Weights of a small transformer language model: a variant of Adam for these matrices.
MLP neurons of a small language model. Each row is named by its layer, matrix (gate and up: input weights) and neuron, and shows model dimensions 432-527. Each number is 128 + 32 x the weight over its row's rms, rounded and kept within 0 to 255. A neuron's up and down rows have the sign that makes its largest values positive.
After each neuron's rows, "fires on" lists the tokens most often at its 100 highest values on Wikipedia text that the model never trained on; "fires in" lists the words (lower case) most often at its 100 highest values on Wikipedia text that the model never trained on. A number after a token or word is its count.

L4.gate317 [ 89 114 175 115 116 130 100 107 114  78 143 138 168 179 117 109  94 159 141 174 154 156 125  70 148 131 147 169 110 143 118 161 164 143 142  97 164 122 167 173 194 161 139 129 182 139 151 151 138  92 133 151 170 185  86 119 122 100 110 129 127  89 143 123 137  76  82 186 118 144 159 108  99 100 152  91 168  68 162 178  86  77 123  74 159 180  83 142 143 129 125 112 134 118 147 117]
L4.up317 [197 143 168 126  67 104 147 114 103 104 115 212 103 138 129 187 151  81 129 235  91  88  62 131 112  99 178 200 128 164 143  93 132  99 128 103 118 101 161 140 144 165 100  93 104 213 134 130 110 167 123 147 118 138 172 114 143 118 130 178 125 113 159  83  67  87  99 124 144 135 144 123 129 184 146  92 156 113 129 186 118 138 136 159 131 157 115 144 163 145 106 118  98 126 128 189]
fires on: " an" 27, " March" 13, " two" 13, " through" 4
fires in: "an" 27, "march" 13, "two" 13, "through" 4, "black" 4

L6.gate403 [105 128 187 124 127 101  58 196 102  98 123  57  83 140 154  90  87 125 173 137 128 125 126 172 127 144 110 139 110 122  89 118 159 191  50 188 188 181 136 108 144  68  95  58 169 124 158 106 163 138 145 102 111 130 132 135  81 102 167 164 127 138 120  89 103 158  93 150 102 117 167 147 146 201 170 106 155 146 108  97 118 187 132 132 171 145 126 142 115 120 120 135 145 139 142 124]
L6.up403 [166  57 129  90  78 159 159 119 106  41 103 141 128 101 157 127  52 166  91 137 100 116 112 128 150 109 152 148  85 127 100 114 121 159 140  85 141 147 104 165 144  94 136 171 118  89 112 127  83 131 137 121  81 179 134  90 147 103 126 116 108 228 156 137 188 138 100 129 149 106 121 173 132 152 161 133 140 134 156 118 135  55 127 106 177  99 147 119 151 167 200 146 102 150 131 137]
fires on: " to" 44, " into" 7, " in" 5
fires in: "to" 44, "into" 7, "in" 5

L4.gate230 [148  90 152 141 135 143 142 108 220 176 145  98 167 133 135 145  80  88 171 220 127 136 119 107 183 118 172 105  41 104  94 142 147 112 152  80  74 123 166 107 170 147  65 161 173 181 110  98  87 196 115  87 143 160  88 135 129 135 145 150 148 164 143 146 153 148 131  75 209 197 178 131 138 131  53 127 187 109  92 134  93 150 172 171 187 155  94 107  73 122  90 100 128 130 120 115]
L4.up230 [153 138 105 155 148 145 122  77 138 112 122  59 146 122 130  49 110 147 149 103 174 156 129 141 154 117 165 166 151 144 150  65 181 131 137  96 127 105 125 140 105 171 130 192 114 102  99  97 115 181 122 104 122  92  95 122  56 148 155 112 189 165 145  57  99 106 110 110  95 141  77 175 155 138 104 150 118 127  83 140 160 127  93  95 156 177 156 135 143  93  98 138 139 113 121 134]
fires on: " of" 69, "0" 4
fires in: "of" 69, "several" 4

L4.gate217 [100 165  49 118 169  91 107  55 146 177 101 161 131 116 118 120 117 125 198 172 152 129 134  86 179  96 155 120 166 123 154  93 132 121  91 115 167  99 146 116 164 155 164  43  98 134 110 119 133 169 134  86 112 165 101 237 124 133 123  88  81 114  78 109 142 120 144 121 132 127  89 168 127  75 163 207 125 183 183 165 116 102 147 113 127 192 123  91 109  82 124 117 203 116 132 160]
L4.up217 [109 108 126 183  90 151 134 105 158 133 168  71 125 141  81 166  94 116 133  87 137 132  76 165  89  90 133 105 117 135  86  88 177 138 179  69  98  82 128 146 101 103 162 153 124 176 153  85  90 103 103 138 116 122  90 107 131 125 113 133  60 110 101 184  80  30 154  94 137 182  99  70 120 141 115  95 157 161 171  88  72 147 145  87  75 121 130 128 139  99 147 137  59 170 106 157]
fires on: " name" 19, " title" 9, " Title" 9, " Mr" 9, "me" 6, " renamed" 5
fires in: "name" 19, "title" 18, "mr" 9, "renamed" 5, "theme" 5

L6.gate365 [181 123 104 104 145 199  99 135 180  71  83 118 171 106 154 179 138 114  73 154 161  79  88  97  82  80  71 129 137 134 162 111 134  58  94 195 122 106 150 147 155 162 159 104  86 129  92 137 142 149 141 119 129 100 118 131 144 156 157 144 150  97 110  98 135 148 181 118 147 149 125 172 160  89 120 166 160 110 131 134 121 119 138 138  95 128 149 107 109  97 130 146 120 145 159  95]
L6.up365 [139 127  90 110 114 158  96 123  49  91 112 177 166 121 111 144  75 124  79 107 133 167 123  65  98  88 116 155 135 145 107 156 167  87  79 126 186 100 138 121 175 141 161  86 103 102 110 166 175 114  94 227 115 147  88 124 112 110 120 108 169 127  94 103 144 146 143 144 169  74 168 131  73 162 142 129 133 150 101 153 155 144 101 150 139 158 146 135 100  93 123 185 137 158 142 171]
fires on: " was" 40, " had" 11, " written" 4, " were" 4
fires in: "was" 40, "had" 11, "played" 4, "written" 4, "were" 4

L4.gate999 [130 143 139 102 142  91 122 119  71  56 150  72 142 163 167 151 101 112 157 153 184 195  79 112 132 123 109 176  90 143  97 130 128 136 110 117 116 123 210  99 142 112 156 193 110 105  56 154 169 144 107  85 106 152  86 110 151  64 107  80  57  94 111 184 126 148 135  72 161 141 135  91  89 127 117 149 119  44 119 130 115 190 137 138 120 118 120 105 129  86 165 133 139 117 112 139]
L4.up999 [ 91 160  83  92  83  84 108 149 119 157  88 102  96  82 150 147 133 148 150 141 124 143 151 112 200 159 164  52 124 115 116 152 111  61 129 122  88 132 147 150  90 129 169 110 146 100  83  93 136 106 127 135 115 148 119 125 164 158  95  65  62 147 162 175 145 115 115 140  89 158 112 101 120  95 116 110 129 171  89  60  80 154 147 154  88 177 108 145  89 115 133 107 132  89  76 158]
fires on: " with" 81, "With" 8, " With" 5, "with" 4
fires in: "with" 94

L4.gate1771 [180 120 122 133 145 188  89 166 199 147 111  86  72 143 104  95 168 101 114 130 122 138  71 145 123 119 100 183 141  90  90 103  57  78  63 141 127 130 124 126 109  95 178  83 119 160 116  76 136 101 148 169 152 142 128 124 132 109 123  80  67 173 141 113 161 111  96 216 108 155 216 176 138 130 149 150 122  79 147 117 163 149 125 161 123 107 123 167 147 109 119  90  93 148 170 187]
L4.up1771 [110  83 144 129 160 115  98  94 189 111 154 102 116 134 183 115 112 124 188 129 105 188 100 173  97  85 114 168 171 109 196 110  57 139 112 112 105  94 178 124  71 150 140 139 190 105 124 114 140 113 196  78 145 174 152  88 136  97 160  39  88  86 138 134 110 107 105 192 170 133 147 128 190 140 120 207 133 160 134 121 117  67 128 222 124  76 179  99 148 141 137  85 178 136 195 127]
fires on: " in" 35, " on" 11, " at" 11, " for" 8
fires in: "in" 37, "on" 10, "for" 8, "at" 8, "as" 4

L6.gate1754 [131 151 149 151 129 156 145 114 148 135  69 118 137 160 117 249 133 182  83  75 154 101  40  86  82 144 109 126 104 143 132  97 126 158 115  98 147 172 165 120 166  79 156  86 137 114  62 116  86 113 131 183 161 130  86 114 154 119 169 134  69 136 140 157 166  85 118 144 151 157 133 122 138  98  99 143  92 148 145 106 133 137 116 125  96  98 151 142 129 121 131 154 116 171 120 101]
L6.up1754 [129 148 157 137  61 173 174 133 141 133 112 137 153 214 108 115  89  88  80  82  78 126 129 100 161 147 200 150 172 101 134 117 139 116 110 135 100 125  98 137  88 119 176 134 178 152 178 111 132  78 155 155 135 149 114 108 106 170  56 117 165 136 168 156 120  13 161 162 172 141 177 122 158 141 112  80 136 108 127 113 176 122 148 102 133 127 179 137 150 129 169 127 147 103 108 158]
fires on: " with" 54, " for" 7, "with" 5
fires in: "with" 63, "for" 7

L4.gate155 [113  93 164 112 160 143 132  91 160 113 162  66 131 174 154 122 187 182  82  53 108 157  85 140 131 187 141  84  70 147 127 107 171  38  80 124 128 173  94  98  81 123 149  49 109 123  63  84 163 155 165 149 142 129 127 192 138  80 130 143  79 173  92 157 122 141 151 162  70 138 168 119 168 149 150 130 133  98  57 202 119  78 163 170 127  83 134 120 116 127 192  64 103 158 170  90]
L4.up155 [ 69  77 113  97 128  93 133 121 166 162 152  98 143 120 128  96 143 132 115 109 115 147 114 109 147 132  97 113 115 121 160  99 121 160 159 133  99 160 160 126 182 161 190 118 115 105 154 165 116 158  99  94 143 120 108 147 102 128 172 126 174 172 119 142  96 124 137 128 131 109 136 118 152  85  97 130 164  76 118  56  88 101 187 109 180  97 148  89  92 121 121 117 190 140 106  93]
fires on: " it" 23, " It" 18, "It" 9, " could" 8, " would" 6, " from" 5
fires in: "it" 50, "could" 8, "would" 6, "they" 6, "from" 5

L4.gate1738 [126 125 155  87 133 139 135 110 227 204  88  82  80 109 113 139 139 142 159 159 155 116 119  89 119 138  57 165 159 138 105 126 216  68 126 152 161  77 118 140 111 165 116 136 124 195 163 195 149 176 120 114 120  96 150 174 145 156 186 129 221 130 180 131 132 112  93  72 123 180 126 152 155 162 176 125 185 136 141 120 117 143 181 147 149 172 161 133 120  87 122 183 121 122 112 162]
L4.up1738 [117 115 107 165 120 136  94 106 177 100 148  87 126 110 157  57 161 135 172 136 163 136 147 118 162 215 115 132 135 201 126 143 113 133 162  90  81  98 167 125 117 133  95 103  96 114  94 145  60 170 138  91 168 144 145 123 119 147 168 142 148 134  85  99 170 145 182 146 107 125  52 104 101 138 118 124  87 180 183 159 118 143 112 166 134 122 167 152  99 105  88  78 158 104 149 131]
fires on: " of" 83, " among" 8
fires in: "of" 83, "among" 8

L4.gate1965 [ 81  71 149 138 164  98 100 185 163 149 123  86 127 119 114 110 162 170 138 136 109 117 102 111 131 202 152 167  85  98 114 128 173 133 131 149 144 155 153 114  94 189 113  92 150 134 103 153 108 168  98 149  89 166 124 149 143 187 145  93 151 117 140 148 115  57 161 137 126 102 150  83 115 138  92 115 173 148 126 150  82 126 155 152 114 141 148 167 187 108 169 128 100 171 115  97]
L4.up1965 [109 133 159 114 174  87 133 116 125 138 134 134  49 119 128 178 122 137 132  87  57 132  55 148  90 158 140 177 122 114 147 147 145 156 134  94 144  86 142 115  16 180 133 136 118 158 133  92 149 157 126 200 127 132 131 115 129 105 178 162 119  84 104 154 112  72 178 109 103 126 143  77 120  97 133  72 136 100 165 143 135 126 150 140 145  96  89 117 139 170 153 150  66 114  93 145]
fires on: " May" 18, " August" 18, "10" 13, "14" 7, "12" 7, " September" 6
fires in: "august" 18, "may" 16, "100" 9, "september" 6, "2014" 4

L4.gate105 [193 131 129 106  92 152 112  80 144 141  39  98 157  85 122  97 137 137 115 128  74  69 147 100 153  73 201 228  98 170 121  83 109 143 116 147 139 169  88 145 115 151 112 123 123 118  64 173 158  83 109 109 155 132 150  96 104 136  97 159 175 169 111 107 179 163 194 119 102 159 123 226 111 150 174  77 147  99 102 126  86  59 137 102 147 129 168  86 165 143 137  83 145 129 139 153]
L4.up105 [ 92 165 151 182 129 140 134 163 110 125  80 108 137 109 162 164 145 158  72 104 167 217 101 153  85 122 137 147 100 191 127 149 122 123 105  87  90 114 108 143 140 165 181  87 143 106 123 131  79 131 106 144 133 132 218 142 118 139 138 111 135 159 165 123  80  95 141  86  73  78  97 124 155 130  93 110 142 142  95 110  96 132 105 184 174 137 163 124 127 126 136 155 113  91  72 116]
fires on: " of" 80
fires in: "of" 80

L4.gate678 [136  82 102 107 153 204 122  24 154 199 152  81 163 145 106 159 209 139 123 117 144 147 114  96 163 103 143 135  86 153  97 119 107 199 163 123 143 167  60 137 110 155 146 106 128  71  77 145 196 139  97 164 113 165 135 104  86 107 156 149 132 167 112 101 125 147 113  49 167  69 130  77  63 139 154 147 114  65 133  80 152 109  55  96 161  93 109  91 145  77 173 147 155 130 133  97]
L4.up678 [127 100 117 110 100  68 121  87  74 136 133 152 101 102 104  90 153 106 124 137 139 126 166 125 132 163 142 120 144 162 136 105 101 116  95 113 113 100 152 123 115 152 119 127 125 119  97 122 172 129  99  94 149 140 125 118 100 186 123  92 151 147 109 126  77 158 143  95  74 145 137 145 107 219 160 108 168 114 187 130 136 130 188  60 112 100 158 109 130 128  99 150 131 140 107  56]
fires on: " of" 32, " Winner" 8, " games" 7, "st" 6, " There" 6, "There" 6
fires in: "of" 32, "there" 12, "winner" 8, "games" 7, "1st" 6, "hours" 5

L6.gate191 [128 150 139  69 127 118 102 145 132 140 147  91 168 131  76  95 107 141 196  93 145  79 156 108 128 158 142 200 137 118 134 114 128 113 104 160  93 141 130  65 130 143 151 112 158 134  95 156 170 136 148 148 133 133 131 113 152 155 144 172 131 100  70 135 143  73 135 105 132 105 147  98 129 134 147  96 137 127  85 120  67  87 120 128 149 102 131 157 119 107 164 113 151 158 149  94]
L6.up191 [125 125 130 130 123 105 115  46 129 108 145  67  64  97  89 173 172 126 155 134 121 159 127 140 170 146 156 151 104 105  94  60 136 125 184 163 134  88 118 143  76 162 138 124 123 116 119 108  76 131  88 172  92 132  70 110 105  89 167 136 131 148 127 154 102 113  88 142  29 189 125 115  91 134 191  83 200 130 227 176 107 189 145 140 138  90 166 116 116 122 118 101 141  74  81 148]
fires on: " August" 10, " October" 9, " September" 9, " December" 9, " May" 7, " July" 6
fires in: "august" 10, "october" 9, "september" 9, "december" 9, "may" 7, "july" 6